Weights of a small GPT-style language model, trained from scratch on English Wikipedia: width 224, MLP 1152 GELU.
MLP neurons of a small language model. Each row is named by its layer, matrix (up: input weights) and neuron, and shows model dimensions 64-127. Each number is 128 + 32 x the weight over its row's rms, rounded and kept within 0 to 255.
After each neuron's rows, "fires after" lists the tokens most often just before its 100 highest values on Wikipedia text that the model never trained on.

L2.up68 [114 161 135 143 117 126 129  89 122 138 111 122 109 180 123 142 172  83 160 152 123 123 100 114 107 149 142 136 125  90  51  94 114 138 163  93 151  90 125 171 224  64 123 101 167 163 154 126  93  99 149 126 122 165 104 152 125  82  56 154 172 135 147 118]
fires after: "-", " Gra", " sum", " Tur"

L8.up300 [ 85 120 106 143 107  72  75 119 123 145 182 132  81 124 134 125 135 140 139 111 111 113 106 113 148 114 163 134  72 168 132 180  66 110  89  60 184 212 126 106 138 179  89 101 119 133 129  95 112 181 118 101  99 167 128 157  96 122 156 117 155 113 149 136]
fires after: " |", "-", "|", "s", "ome"

L5.up781 [126 167 106 101  78 140 107 140 164 139  75  82  90 100  52 108 128  35 131 181 139 182  76  92 116 122 158 136 125 147 171 196 102 117 147 108 172 104 131 104 109 140  97  92  85 145 135  93 117  81 144 148  72 112 150  98 135 122 161 160 138 116 146 177]
fires after: "=", ":", ".", "–", "\n\n"

L8.up880 [128 135 156 175 193  97 127 140 136 104  67  84 179 126 136 137 122  70 113 163 160 110 107 149 163 179 192 163 124 153 105 147 154 144  88  94  87 185 124 173 147 109  95 128 107 110  99  58 115 143  83 124 116  90 102 128 145 109 136 159 143 180  92 163]
fires after: " |", " •", "|", " (", " professional"

L2.up297 [175 144 117 129 101  55 146 149 119 193  86  97 110 164 141 154 160 135 138 201 117 146 133 143 114 114 161 142 143 168 125 120  78  84 102  92 138 148 118 165  58 118 166  99 104 156 157  94 106 104 129 157  78 152 146 145  75  96 172 163 193 159 175 137]
fires after: " |", "|", " on", ":", " –"

L6.up397 [164 126  63 133 154 148 198 145 119 118 108 120 185 147  95 121 185 125 109 184 100 149 121 134 110 153  98 175 124 159 177  95 124 189 129 134  93 152 137  94 114  78 161 126 118  72 206 126 123 107 158 167 188 154 110 140 106  95 159  97 169 150 170 120]
fires after: "\n\n", "|", "\n"

L4.up944 [163 168 160 142 138 127 123 117  97  73 172 159 154 122 128 145  94 119 184 191 198 185 127  99 120  89  71  96  73 131 152 124 144 157  92 140 155 132  98 159  88  19  82 125 106 132 159 121  87  70 132 126 120 100  77 110 139 121 142 123 128 131  93 134]
fires after: "-", " La", "  ", " le", " pra"

L2.up952 [159 102 141  93 173  90 156 185 138 207 103 136  86 130 133  80 109 120 130 160 137  90 147 127 197 133 151 150 105 119 164  99  99 103  94 139 127 129 112 125  64 133  87 123 126 181 139 134 110 115 155 200 114 106 136 147 130 115 160 130 178  86 129 137]
fires after: " |", "Se", "=", " date"

L8.up864 [ 92 120 108 205 103  97 164 107 110 116 111  91 142 143 116 175 126 147  77 210 139 146 163 126 105 105 118  98 112 130 176 130 150 137 184 111 139 122 152 120 128 142  91 135 107 124  93  80 145 133 102 136  98 107 112 158 209 125 171 127 129 181  87 193]
fires after: " |", ":", "-", " the", "."

L8.up655 [156 119  48 119 133 126  87 165  34 180 146 141 164 116 117 140 133 121  96 130 172  74  70 167 109 172 140 167  93 110  84 132  80 188 159 104 129 163 164 160 116  94  99 109  52 126 177  73 134 167 167 132 121 121 118  60 138 110 105 142 140 134 129 114]
fires after: ",", ".", "\n\n", " where", "\n", " when"

L8.up1116 [136 129  85 216 160 148 166 122 126 128 153 201 178 163 137 132 167 120 114 159 134 148 126 155 124 126 130 112 161 107 152 122  84 155 131 127 131 182  99 133 175 130  98 144  76 114 129  45 160 153 178 167  66 112  44 141 120 154 135 153 160 129 111 113]
fires after: "=", " |", "-", ",", ".", "|"

L8.up1097 [103  93 160 124 112 154 167 149  95 140 145 165 137 163 193 154 107 127 195 157 114 160 186 150  62 113 149 141  97 125 173 182 104 121 133  87 118 143  92 140  84  90 119 153 161  96 120 120 171 145  99 169  84 145 158 147 123  99 173 191 107 106 142 157]
fires after: ",", "="

L6.up913 [198 118 106  67  79 135 122 179 124  77 107 130 182 169 145 125 134  70 153 164 122 123 135 191 124 146 175 133 141 115 159 146  98 181 119 124 118 198  97 126  99 129 137 116 111  37 183 127 135 151 158 192 123 188 196  73 162 135 188 131 106 151 128 154]
fires after: "=", ")", " =", "%", "-"

L2.up61 [117 159 133 136 135  49 145  65 122 160 150 120 113  92 101 143  74 174 111 163 124 165 130 133  80  66 114  85 132 162 104 145 108 104 111 113 128 127 128 142 151 168 149 137  77 150  89 150 115 161 126 161  49  86 127 116 149  97 123 123 130 110 106 108]
fires after: " (", ".", " $", " |", "–", "/"

L8.up326 [164  93  97 141  46  89 127 165 110  87 167 129  74 192 163 157 180 150  72 148 197 142  92 105 113 151 121 142  98 152 166 119 114 115 126  94 134 137 154 126 121  88 149 117  85 111 139 107 159 114 111 185 163  94 134 103 101 157 132 121 136 135 136 146]
fires after: "-", " on", "–", "|", " On", " the"

L8.up900 [140 119 158 167 101 128 173 140 149 158 151 142 177 128 170 127 131  99 146 175 161 139 133 150 147  88 140 140 160 194 163  71  84 197 126  97 111 104 111 135  95 119 119  97 126  84 101 151  95  81  85  56 133 161 115  93 141 101 115 144 111 146 131 184]
fires after: ".", " (", ","

L8.up259 [ 96 130 118 115 185 138 128 119 140 140  94 129 159 185 144 170 111 103 118 139 188 118 149 167 110  51 171 117  87 150 110 125 138 153 125 143 135 143 103  91  75 115  75 143 127 145 135  94 104 161 116 148  31 125  98 117 189 129 181 119  99 154 174 161]
fires after: "=", " ="

L2.up850 [121 128 184 134  86 125 145  90 146 143 120  96 169 232 157 156 126  99 155 103 107 107 141  87  85 117 191 126  98 148  79 164 149 121 103  89 130  85  93 125 150 111  75 142 100 155 105 153 120 101 162  74  63 137  94 127 101 110  88 159 166 114  86 169]
fires after: "-", "B", " C", " Hel", "+", "–"

L8.up332 [133 147  95 164 180  79 113 101  99 110 102 115 121 140 148 151 100 140 122 123 157 166 128 146 120  75 195 167 189 169  69 105 159 148  41  88 108 109  71 142 134 134 158 128  70 133 128 127 141 121 162 136 127 138  56 112 169 107 114 137  99 150 105 189]
fires after: "=", "\n\n", "\n", " (", "."

L6.up1051 [129  98 135 175 133 128 195  98 162 139 166 163  82 140 107 160  91 104  90 192 153 144 176 112 192 118 160 142  91 173 117  95  99 151 124 159 144 120 140 119 134 110 117 123  97 151 101  90 146 128  89 156 128  42 137 122 164 134 181 155 192 154 131 152]
fires after: "-", "|"

L5.up580 [102 102 140 111 102 167 139 129  87 131 138 190 132 137 132  70 134 129 120 125  76 129 141 150 102 132 175 132 102 196 128 138 160 139 122  99 132 145 139  96 147 131  87 126 141 111 180 210 127 122 167  98 109 165 122 157 148 140 122 153 119  79 142 227]
fires after: " (", "–", "-", "N"

L8.up533 [155 104  93 117 146 128 168 107 110 136  79 149 130 161 123 116 130 173 112 167 150  90 132 187 116 129 151 120 134  84 145 125 100 158  90 128 141 127 121 121 120 141 135 120 116 140 123  81 158 120 103 168 154 135  57  96 178 125 104 100 141 169 113 203]
fires after: " |", "'", ",", "."

L2.up446 [148 144 131 146 132 107 108 104 162 121 166 184 159  93  98 133 119 124 148 147  92 106  90 115 139 120 137 107 100 175 144  98 104 113 140 137 132 149 164 189  83  66  89  96 138 219 142 182 145 124 229  89  97 125 127 145 100  92 111 139 112 148 133 174]
fires after: "  ", " |"

L5.up178 [189 138 147 133 123  88 176 171 187 179 129 110 133 177 140 137 162  98 118 154  95 143 141 133 151 121 118 150  54 166 142 118  99 134 154 136  36  83  94 136 150 123  92  93  42 175 106 107 125  69 118 116 105 132 139 119 161 129 149 160 144 144 137 167]
fires after: "=", " l", "c"

L6.up60 [130 168 121  94  60 100 140 106 144 147 142 142 172 149 117 109 184 122 105  56 147 133  73 121 143 117 157 119 156 137 117  81 149 129 159 112 131 107 154 137 137 101  94  98 142 193 177 114 124  82  99 161  50 117 166 180 105 143 116 127 141 139 138 125]
fires after: " =", "="

L6.up480 [135 122  71 128  72 115 111 151  70 109 173 165 148 152 163  69 122 158 129 178 126 124 219 139 154 146 147 134  90 141  92 145 100 111  96  76 183 114 109 130 103 131 115 127  73 108 151 135 177 121 162 152 143  98 153 136 177 138 124 112 111 102 171 138]
fires after: "-", "–", "'", "  ", ":", " the"

L8.up392 [167  97 139 102 106 135 159 161  98 158 129 135 107 154 129 123 176 154  93 153 173 149  76 149 131  63 187 119  82 117 113 170  84  99  77  73 123 141  84 128 138 156 117 110  89 146 174 129 145 105 108  84  82 131 187 112 122  86 110 117 177 152 123 146]
fires after: " |", "|", " No", "-"

L2.up755 [ 96 182 178 158  96 129 102 209  95 120 110 179 106 155 102 145 118 132 150 140 116 104 182 152 162 131 178 110 154 103 130  56 151 133 130  79  98 130 127 112 146 118  70  95 177 182 139 151 154 100 152  60  79 109  98 127 157 113 121  87 157 154 200 122]
fires after: "  ", "-", " par"

L2.up577 [129 135 105 151 173 108  99 147 110 193 107 150  64 112 133 144 131 174 130 167 205 168 112 120 124  95 198  79 128 120 122 138 172 105 144  87  93 102 112 119  84 132 124 112 123 101  81 115  94 179 199 145  89 102 137 146  97  95 128  95 151 107 107 137]
fires after: ";", " (", " \"", "\n\n"

L6.up580 [157 123 153 109 209 136 122 129 119 118 198 138 125 119 118 133 153  66 113 128 109 101 100 126 113 102 139  97  93 192 155 138 144  92 152 105 157 122 101 150 116 115  67 116 120  88 152 112 141 135 117 125 107 116  88 119 136 126 115  61 176 131 117 127]
fires after: " |", " Democratic", "|", "fe"

L8.up107 [143 120 151 166 174 121 130 101 132 140 155  65 168  99  84 151 143 124 127 112 132 136 109 140 196 103 161 155  99 154 144 150 103 129 122 157 145 113 103  90 130 128  89 128  65 144 159 177 154 148 152 116 113 151 147 137 132 122 131 156 131 160 140 149]
fires after: " |", "|", "-"

L2.up175 [161 172 137 107  78 155 116 105 114 151 120  94 163 153 186 119 132  92 141 154 107 107 115 138 127 141 125 104 192 182 150 147 164 156 102  66 139 148  90 148 112 121 119  96 107  69  78 133 127 183 137 132 158 103 180 126 110 144 108  87 137 136 144 156]
fires after: "|", "-", "="

L2.up655 [123  93 155 109 166  75  99  98 152 132 121  83 146 147 133 148 122 130 139 131 136 133 170 107 178 176 149 197 100 147 190  74  69 128 112  93  64 197 166 147 102 144 154 156 151 171 160 151 191 112  98 157 128 131 103 136  85 104 157 127 138 177 111 143]
fires after: " the", "The", " No", " The", "Early"

L2.up866 [155 122 154 162 141 126 113  94 182 178 136 111 127 150 128 140 127 218 106 146  93 158 145  82 147  84 175 135  97 127 154 133 119 137 117 129 111 149  77 181  90 181 127  91 121 111 141  86 106 128 115 173  30 135 168 128  71 119 143 109 115 201 105 171]
fires after: "-", "|", " Su", " |", " Mi", ";"

L6.up1070 [164 137 136 114 135 142 151 105  92 125 118 175 119 190 109 134 171 111 114 154  80 147 109 137 161 141  83 118  67 146  83 163  96 127 158  86 114 131 171 113 140 157 101 105 149 143  94  64 164  88 152 134 102 145 103 152 154 146 164 138 164 128 142 154]
fires after: "=", " =", " A", "e", "s", " E"

L8.up399 [ 67 129  50 139  66 134 116 164 147 140  87 147 109 163 155 125 134 169 167 139 148  98 149 155 175 101 153  79  91 155 114 159  94 147 121 121 132 137 182 208  53 100 201 125  93 105  90 133 165 140  94 153  73 124 164 123 147 120 103 156  97 157  80 144]
fires after: ".", ":", "ode", ",", "de"

L2.up764 [116 159 128  63 168 128  74  83 109 146 180 200 117 140 135 106 133 185 147 185 130  85  81 128 112 124  68 193  87 185  91  86 147  87 152 106 119 168  92 168 143  94  87  92  90 162 163 159 183  70  89 136  92 105 116  89  95 129  84 162 164 123 109 147]
fires after: " 18", "|", " 17", " 16", "-"

L2.up223 [147 124 161  91 135 143 116 149 127 135 150 197 105 112  84 142 127  64 168 167  54  97 153  85 157 106 169 124  64  63 157 188 128 119 147 113  98 127 140  81 138 146  66 110 127 231 160 122 133 181  77 129  98  84 123 110 113 156 148 114 117 111 181 131]
fires after: " (", "\n", "\n\n", " photo"

L6.up593 [122 128 174 110 136 111  60 134 130 139 130  98 142 161 156 159  96 139 191 136 108 118  61  89 120 185 168  97 116 187 126 110 102 135 107 138  82 148 147 139 116  93 135 107 159 207 148 128 154 173 137 166  93 106 131 131 106 168 100 127 160 176 123 144]
fires after: ")", " |", " km", " ISBN", "|"

L4.up948 [128 151 114 120  76 100 128 115 152 131 115  93 209 150 142 126 160  93 121 160 119 150 153 101 135 184 131 191 135 127 128 166  66 155 123 136 112 134 167 145 152 149 155 119 111 183 106 107 164  78 142 103 129  77 120 124 124 111  93 209 182 119  72 179]
fires after: " was", " were", " is", " be", " arm"

L4.up148 [ 97 168  41 198 147 136  92  95 130 135  93  64 151 123 108 155 120 101 107 134 105 175 158 189 128 150 100 182  95 147 122 166  45 121  97 115 120 104 187 115 167 121 119 102 163 108 120  91  49 137 145 117 153  94 123 143 134 151  63 194 179 198 158 175]
fires after: " was", " were", " be", " are", " is", " been"

L6.up58 [179 126  90 110  97 166 190 107 152  95 160 145 147 120 137 148 123 142  97 146  80  81 156 123 146 148  93 130  79 143 133 129 182 140 151 133  83 161 160 125 171 106  91 140 132 141 107 114 105 144 129 162 126 107 166 165 108 119 141 156 110 159 134 116]
fires after: "\n\n", "=", " ="

L2.up811 [138 119  91 110 111  71 103 118  91 159  78 160 143 117 138 147 114 131  92 112 116 112 110 101 123 152 142 154 123 195 152 131  85  74 129 108 127 195 166 156  68 105 153 131 154 176 127 136 180 155  99 157 119  55  94 123  95 128 115 126 120 152  91 130]
fires after: " |", " the", " The"

L8.up42 [193 133 142 106 126 174  93  88 131 118 139  76 181 120 154 129 104 126  97 118 147 160 109 145 120 111 143 138 121  69  24 140 143 164 100 137 112 136 119 144 126  81 121 115 147 178 100 178 169  94  72 138  86 170 157  85 160 136 105 133 156 107 103 140]
fires after: " |", "-", "|", " car", " Ad"

L8.up809 [ 66 108 106 145  92 158 108 138  78 111  92 176 152  97 136 140 189 154 139 109 127 143 154 168 113 191 204 110 116 151 135 139 144 128 138 144 137 188 134  87 147 161 167  88 108 138 141 139 142 183 159 119 155 142 124 152 115 121 143 101 136  94 101  95]
fires after: "=", ".", "-", ","

L6.up848 [233 113 166 164 118 145 120 106 149 142 182  94 161 172 109 107 106 110 121 135 137 121  65 144 154 112 111 164  80 112 103 161  97 139 128 128 166 146 170 165 106 151 114 113  88 209 148 191 185 132 130 155 127 145 151 162 121 124 106 184 166  86 119 144]
fires after: "-", " No", " U"

L2.up207 [ 97 133 170  86 130 114 149  72 142 132 169 122 156 134 141 149  72 143 165 127  78  30 132 120 127 118 115 129  62 197 138 115 101 136 129 130 123 166 155  96 196 130  64 104  77 138 110 149 126 127 179 141 106 108 150 109  95 115 104 167 170 105 120 108]
fires after: "19", " 18", " 17"

L8.up561 [148 106 109 138 169 131  88 122  73 119 151 117 120 167 167 161  94 157  92 138 131 156 160 163 185 121 199 174 143 115  88 109  80 211  46 134 127 155 156 126  90  58  95 112 125 166 126 142 157 111  99  94 181 138 129 127 120 101  97 143 137 160 108 161]
fires after: "-", ",", "\n", " (", "("

L2.up4 [168 159 125 149 136 136 169 124 147 152 132 153 135 148 196 140 103  80  86 108 132 125 127 130 111 134 100 143 140 163  96 159  98 138  62 129 106 115 193 121 106 112 145 127 106  97 160  68 154 141 102 184 156 115 107  95  91 115 122 136 148 131 116 159]
fires after: "-", "|", " |", " Gene"

L8.up887 [167  78  59 113 146 143 143 117 160 118 146 151 102 118 125 133 158  95 117 150  92 110 158 128 142 179 148 124  71 121  82 144 115 126 136  61 123 155 174  82 144 162 143 123 102 128  98 151 220 174  66 145 109 116 110 190  72 158  78 182 138 168 136 147]
fires after: "-", " non", "in", " Non", "0"

L6.up992 [180 154  82 132 110 150 187 146  68 198 115 135 190 168 164  72 142  83 106 176 140 174 169  46 143 119 128 191  82 107 106  90 121 187 126 137 103 125 141 136  66  59 163 135 146  89 146 121 135 111 160  90 161 198 112  56 127  89 192 169 119 122 115 121]
fires after: " Al", "'", " al", " Ja", "ğ", " Kr"

L8.up395 [127 137 126 138 137 100 102 108 104 142  89  83 107 133 174 152 108 144 157 145 163 154 168 150  87 129 199  95 124 152 138  97  86 187 137 102 130 171 123 147  67  59  73  38  77 205  93 169 120 116 161 162 153 169  87  83 133  67 135 133 108 141  97 140]
fires after: "."

L4.up605 [136 132 116 110 149 183 182  81 114  98 142 117 131 204 137 142 165 150 113 170 110 128  84 160 107 127 121 120  48 148 112 118  99 161  90  57  93 148  94 137 157 119 120 172 130 155 162 146 104  73 153 181 105 141 106  92 125 113 155 146 124 123 167 125]
fires after: "\n\n", " one", "'", " W"

L4.up23 [116  99 136 131 177 126 155 147 105 137 129 124  79 167 145 135 137  71 133 170 119 139 157 125 145 146  97 189 150 143 106 161 135 178 141 122 126 178 102 153  78 201 138 114  68  95 140 115 166 179 184 118 192  90 105 167 114 145  94 143 160 114  50 156]
fires after: " the", "|", ";", "The"

L8.up959 [ 96 157 180 130 167 109 153 101 124 145 121 137 105 212 154 160 144  90  67 120 147 145 152 180  70 149 193 127 101 103 112 148 179  86  72 114 189 136 102 145 196 111 182 120 153  97 180 170 226 105 139 152  64  96 127 150 147  52 136 141 145  96  99 137]
fires after: "-", " on", " the", "On"

L2.up270 [155 133 154  48 103 143 147 129 178 153 156 143 144 112  97 114 158 112 129 111  84 143 140  72 156 130 164 131  72 135 183 127 130  75 140  73 163 145 152 101 177 143 113 118 149 135 213  77 119 123  64 136  77  96 122  80  96 111 110 163 139 111  78 123]
fires after: "|", " |", ";", "-"

L5.up263 [160 116  97  78 124 124 126 157 108 126 109  98 139  80 178 145 120  87 116 112 165 120 198 155 107 135 101 116 151 133 197 133  95 159 110 105  92 123  85 161  90  93 184  68 119 116 142  98  94 129 129 139 128 179 106  81 139 152 225 147 123 108  71 141]
fires after: "'", "S"

L8.up14 [174 193 166 175 119 118 101 162 128 140 105  85 181 129 135 139 102 184  64 142 172 170 119 112 106 163 152 169 111 136 101  94 190 211  79  66 156 123  83 126 126 148 118  53  75 148 111 130 149  73 125  98  93 134 134 134 153  89  95 146 140 209 102 147]
fires after: " |", "-", "|"

L8.up1072 [133  84 101 118 134 140 139 146 156 133 115  70  95 129 160 141 122 130 144 167 160 137 148 124 101 124 161  88 210 101 166  98  97 168 116  74 140 148 146 101  74 143 175 118 133 109 163 131 131 137  79 129 149 135 104 144 138 128 106 167  72  88 114 176]
fires after: " |", ".", ",", " as", "\n\n", ":"

L5.up760 [169 125 105 109 109 172 109 118 142 154  86  48 168 140 159 137 169 128 178 173 153 150  81 139 127  84 180 118 106 128 166  60  96  92  84 129 193  77 155  97 178 144 145  95 111 149 112 123 120 134 163 182 103 143 130 153 126 166 152 138 128 122 150 149]
fires after: "-", "–", " career", "=", " touchdown"

L2.up166 [ 79 112 146  97 232 137 170 126 116 123  97  93  86 142  88 131 199 100 163 125 154  94 153 134 130 120 118 137 141 137 102 122 101  99 160 133 143 189 139 135 169  92 110 121 182 120 131  98 146  89 118  99  95 153  97 147 121  91 102 175 130 185 146 156]
fires after: "-", " the", " |", " Mean", " The", " Order"

L6.up894 [141  62 178 109  77 132 137 132 149 177  90 104 127 162 164 116  96 101 123  91  88 118  72 143 106 177 128 136 128 149 145 117 135 173 152 137 126 113  74 113 184  86 100  69  59 117 136  96 161 139  59  65  85 111 154  95 117 147 186 145 139 116 154 208]
fires after: "=", " ="

L8.up484 [118 158 185  79 154 116 122  95 169 151 136 148 151 208 157 127  67 134  79 155 165 112 152 117 163  95 137 167  54 165 123  76 136 170  91 105  40  99 163 142 129 137 107  55 104 122 124 111  82 164 138 119 175 104  77 142 135 151 136  81 200 143 105 128]
fires after: "\n\n", "=", "."

L4.up1069 [145 115 165  95 116 153 168  94  60 153 142 111  99 145 146 114 106  97  74 140 107 107  35 112 155 171 150 121 132 171 134  89 123 126 154 139 162 140 134 146 112 105  98 126  88  92  92 139 179  78 121 155  68 175 134 145 100 100 100  96 152 136 187 137]
fires after: "-", " \"", " Inst"

L6.up578 [ 94 136 152  93 157 127 131 172 170 181 111 147 103 128 121 162 119  98 123 135 176  86 114 155 105 131 102 166  69  91 103 162 156  88 132 143  96  69 154 183  92  88  61  82 105 138 105 123 122 172 112 113  94 123 171 152  79  92 133 197 121 114 101 194]
fires after: " |", " 1", "|", " 5"

L8.up9 [149 135  79 138  64 128 126 138 126 120 176 134 167 180 125  91 102 159 138 118 126 126 105 170 144 148 131  97 136 122 135 118  76 170 103  89 148 132 137 106  87 105 142 102  64  68  92 150 125  82 125 151 124 132 159 186 133 142 174 138 149 105 123 177]
fires after: ".", ",", " code"

L8.up377 [111 162  68 101 165 122 176 165  75 205 112 115  95 150 128  63 117 138  95 212  64 129 178  96 130 147 141 114 100 192 196 115 141 158 104 136 114 199 127 110 142  90 128 132  58 138  94  76  95  90 138 148 113 104 132 153 133  83 102 107 165 157 163 153]
fires after: "|", " |", " as", " the"

L2.up427 [112 116  90 105 110 177 120 110 121 116 150 124  80 163 137 180 104 130 143  81 145 156 136 161 174  87 161 153 101 144 182 110 105 170 102  97 104 134 132 123 141  79 123 103 126 148 100  12 107 137 186  94 139 167 116  91 194 141  97 178 126 137 147 161]
fires after: ".", " (", "\n\n", " |", " pos", " \""

L8.up439 [108 165 102 141 128 155 142  96  76  99 178 148 105 128 166 156 124 141 143 108 125 175 116 163 108 162 130 116 110 175 170 139 137 142 127 182 120 168 154  85 106  81  92  76 132 148 167 167 131 116 136 190 147 143 128 127 167 161 122 172 158 140 113 146]
fires after: ",", "-"

L6.up347 [182 139 137 134 106 126 161 191 108 107 143 134 160 137 122  55 135  68 120 162 148 180 116 192 111 105 200 100  45 172 155 106 110  70 106  97 153 131  73 172  75  73  62 145  90 116 129  36 132 177 140  96 113  91 181  97 169  88 100 119 146  99 110 148]
fires after: "-", "e", "sur"

L2.up150 [140 156  93 117 120 123 173 145 146 133  41 121 117 159  71 163 117 175  89 151 113 107 135 141  77 119 130  76 133 135  82 119 157 100 153 118 132 126  89  76 189 179 159  87 126 163 143 117 125 147 128 187  90 107 131 100 124 136  85 107 126 149  86 117]
fires after: " (", "–", " \"", "\n\n"

L2.up780 [161 106 167 151 127 110 133 136 116 144 107 102 154 182 107 111 165 190 123 166 105 153 142 133 195 163 166 112 141 124 129 160 131 180 110  94 161 139 127 116 116 101 126 122 114 169 172 143 155 112 151  91  54 142 157 154 131 149 132 146 160 135  65 143]
fires after: "-", " Release", " Succeeded", " Preceded", " of"

L2.up380 [123 101 141 152 138 111 113 165 209 139 105 111 117 200 129 161  98  87 158 137 143 123  76  88 134 122 153 137  97 124 143 110 141 103 140  77  71 160 156  99 125 128 105 133  67 162 164  82  89 173  55 167  85 123 126 128 127  77  97 125  87 116 126 123]
fires after: " (", " \"", "\n\n", "/", " −"

L8.up1000 [124 178 147 117 102 140 149 154 135 142  90 140 131 171  82 127 209  87  87 130 106 116 167 138 149 179 127 174 120 138  80 113 145 128 196  70  97 164 135 145 135 124  87 128 135 218 190 125 142  67  88 130 109 129  52 114 166 123 116 116 104 119 101 140]
fires after: "\n\n", "-", "="

L5.up139 [186 145 132 133 108 147 147 136 119 138 161  78 111 151 105 149 167 125 103 138  75 129 124 164 117 108 202 140  94 105  69 143 123 108  96 130 141 118 119 203 118 127  63  72  54 137 120 127 150  97 155 127 111 146 171 160  77  84  72  92 124 141 113 147]
fires after: "-", ")", "pen", "\n"

L5.up1126 [117 157  85 108 151  79 116  82  92 143  61  99 156 154 147 129 150 116 164 176  65  97 149 134 139 167 167  90 113 150 172  96  94 123 164 122 121 190 164 112 107 100 139  79 173 149 152 154  86 175 189  87 110 157 176 184 140 110 183 198  91  63 124 132]
fires after: " =", "=", ")"

L8.up984 [176 110 141 130 136  86 222 123  83  96 113 123 170 128 106 118 119  52 123  76 136 138 117 148 138 124 176 224  84 104 143 158  82  75 145 121 181 189  84 143 134 135  81 101 110 181  88 135 114 147  92 144 154 104 104 110 132 104 160 149 138 101 114 154]
fires after: ".", "\n\n", "\n", " ("

L8.up926 [128 113 110  72  93 147 168 135 133 133 103  97  68 111 120 127 130 117 111 169 191 153 119 100 122 136 140 174 121 151 149 150 122 161 110 108 150 164 131 101 103 120  81 137  78  85 131 137 189 110 158 155 138 159 103 132 173 128 133 165 128 124 114 145]
fires after: "\n\n", ".", "\n"

L5.up643 [113 133 125 174  94  87 101  80 134 120 145 125  91 170 131 123 177 178 111 158 114 137 154  90 159 173 143 151 197 148 118 156 131 126  83  78 117 129  71 182  83  71  98 119 133 139 232 126 118 145 135 119  52 131 169 117 124 102  97  79  92 180 174 143]
fires after: " such", " Preceded", " (", " Succeeded", "Un", " Ca"

L2.up181 [145 143 121 109 170  93 166 164 115 144 136 209 147 145 125 131 161 119 105 109 107 123  90 108 189  84 146 132 157 149 171 126 100 140 161 148 129 125  78  97 165 100 155  82 170 157 161  55 165  97 164 170 148 137  94 106 191 136 120  83 134  46 150 127]
fires after: " (", " \"", "/", "-", " under", "\n\n"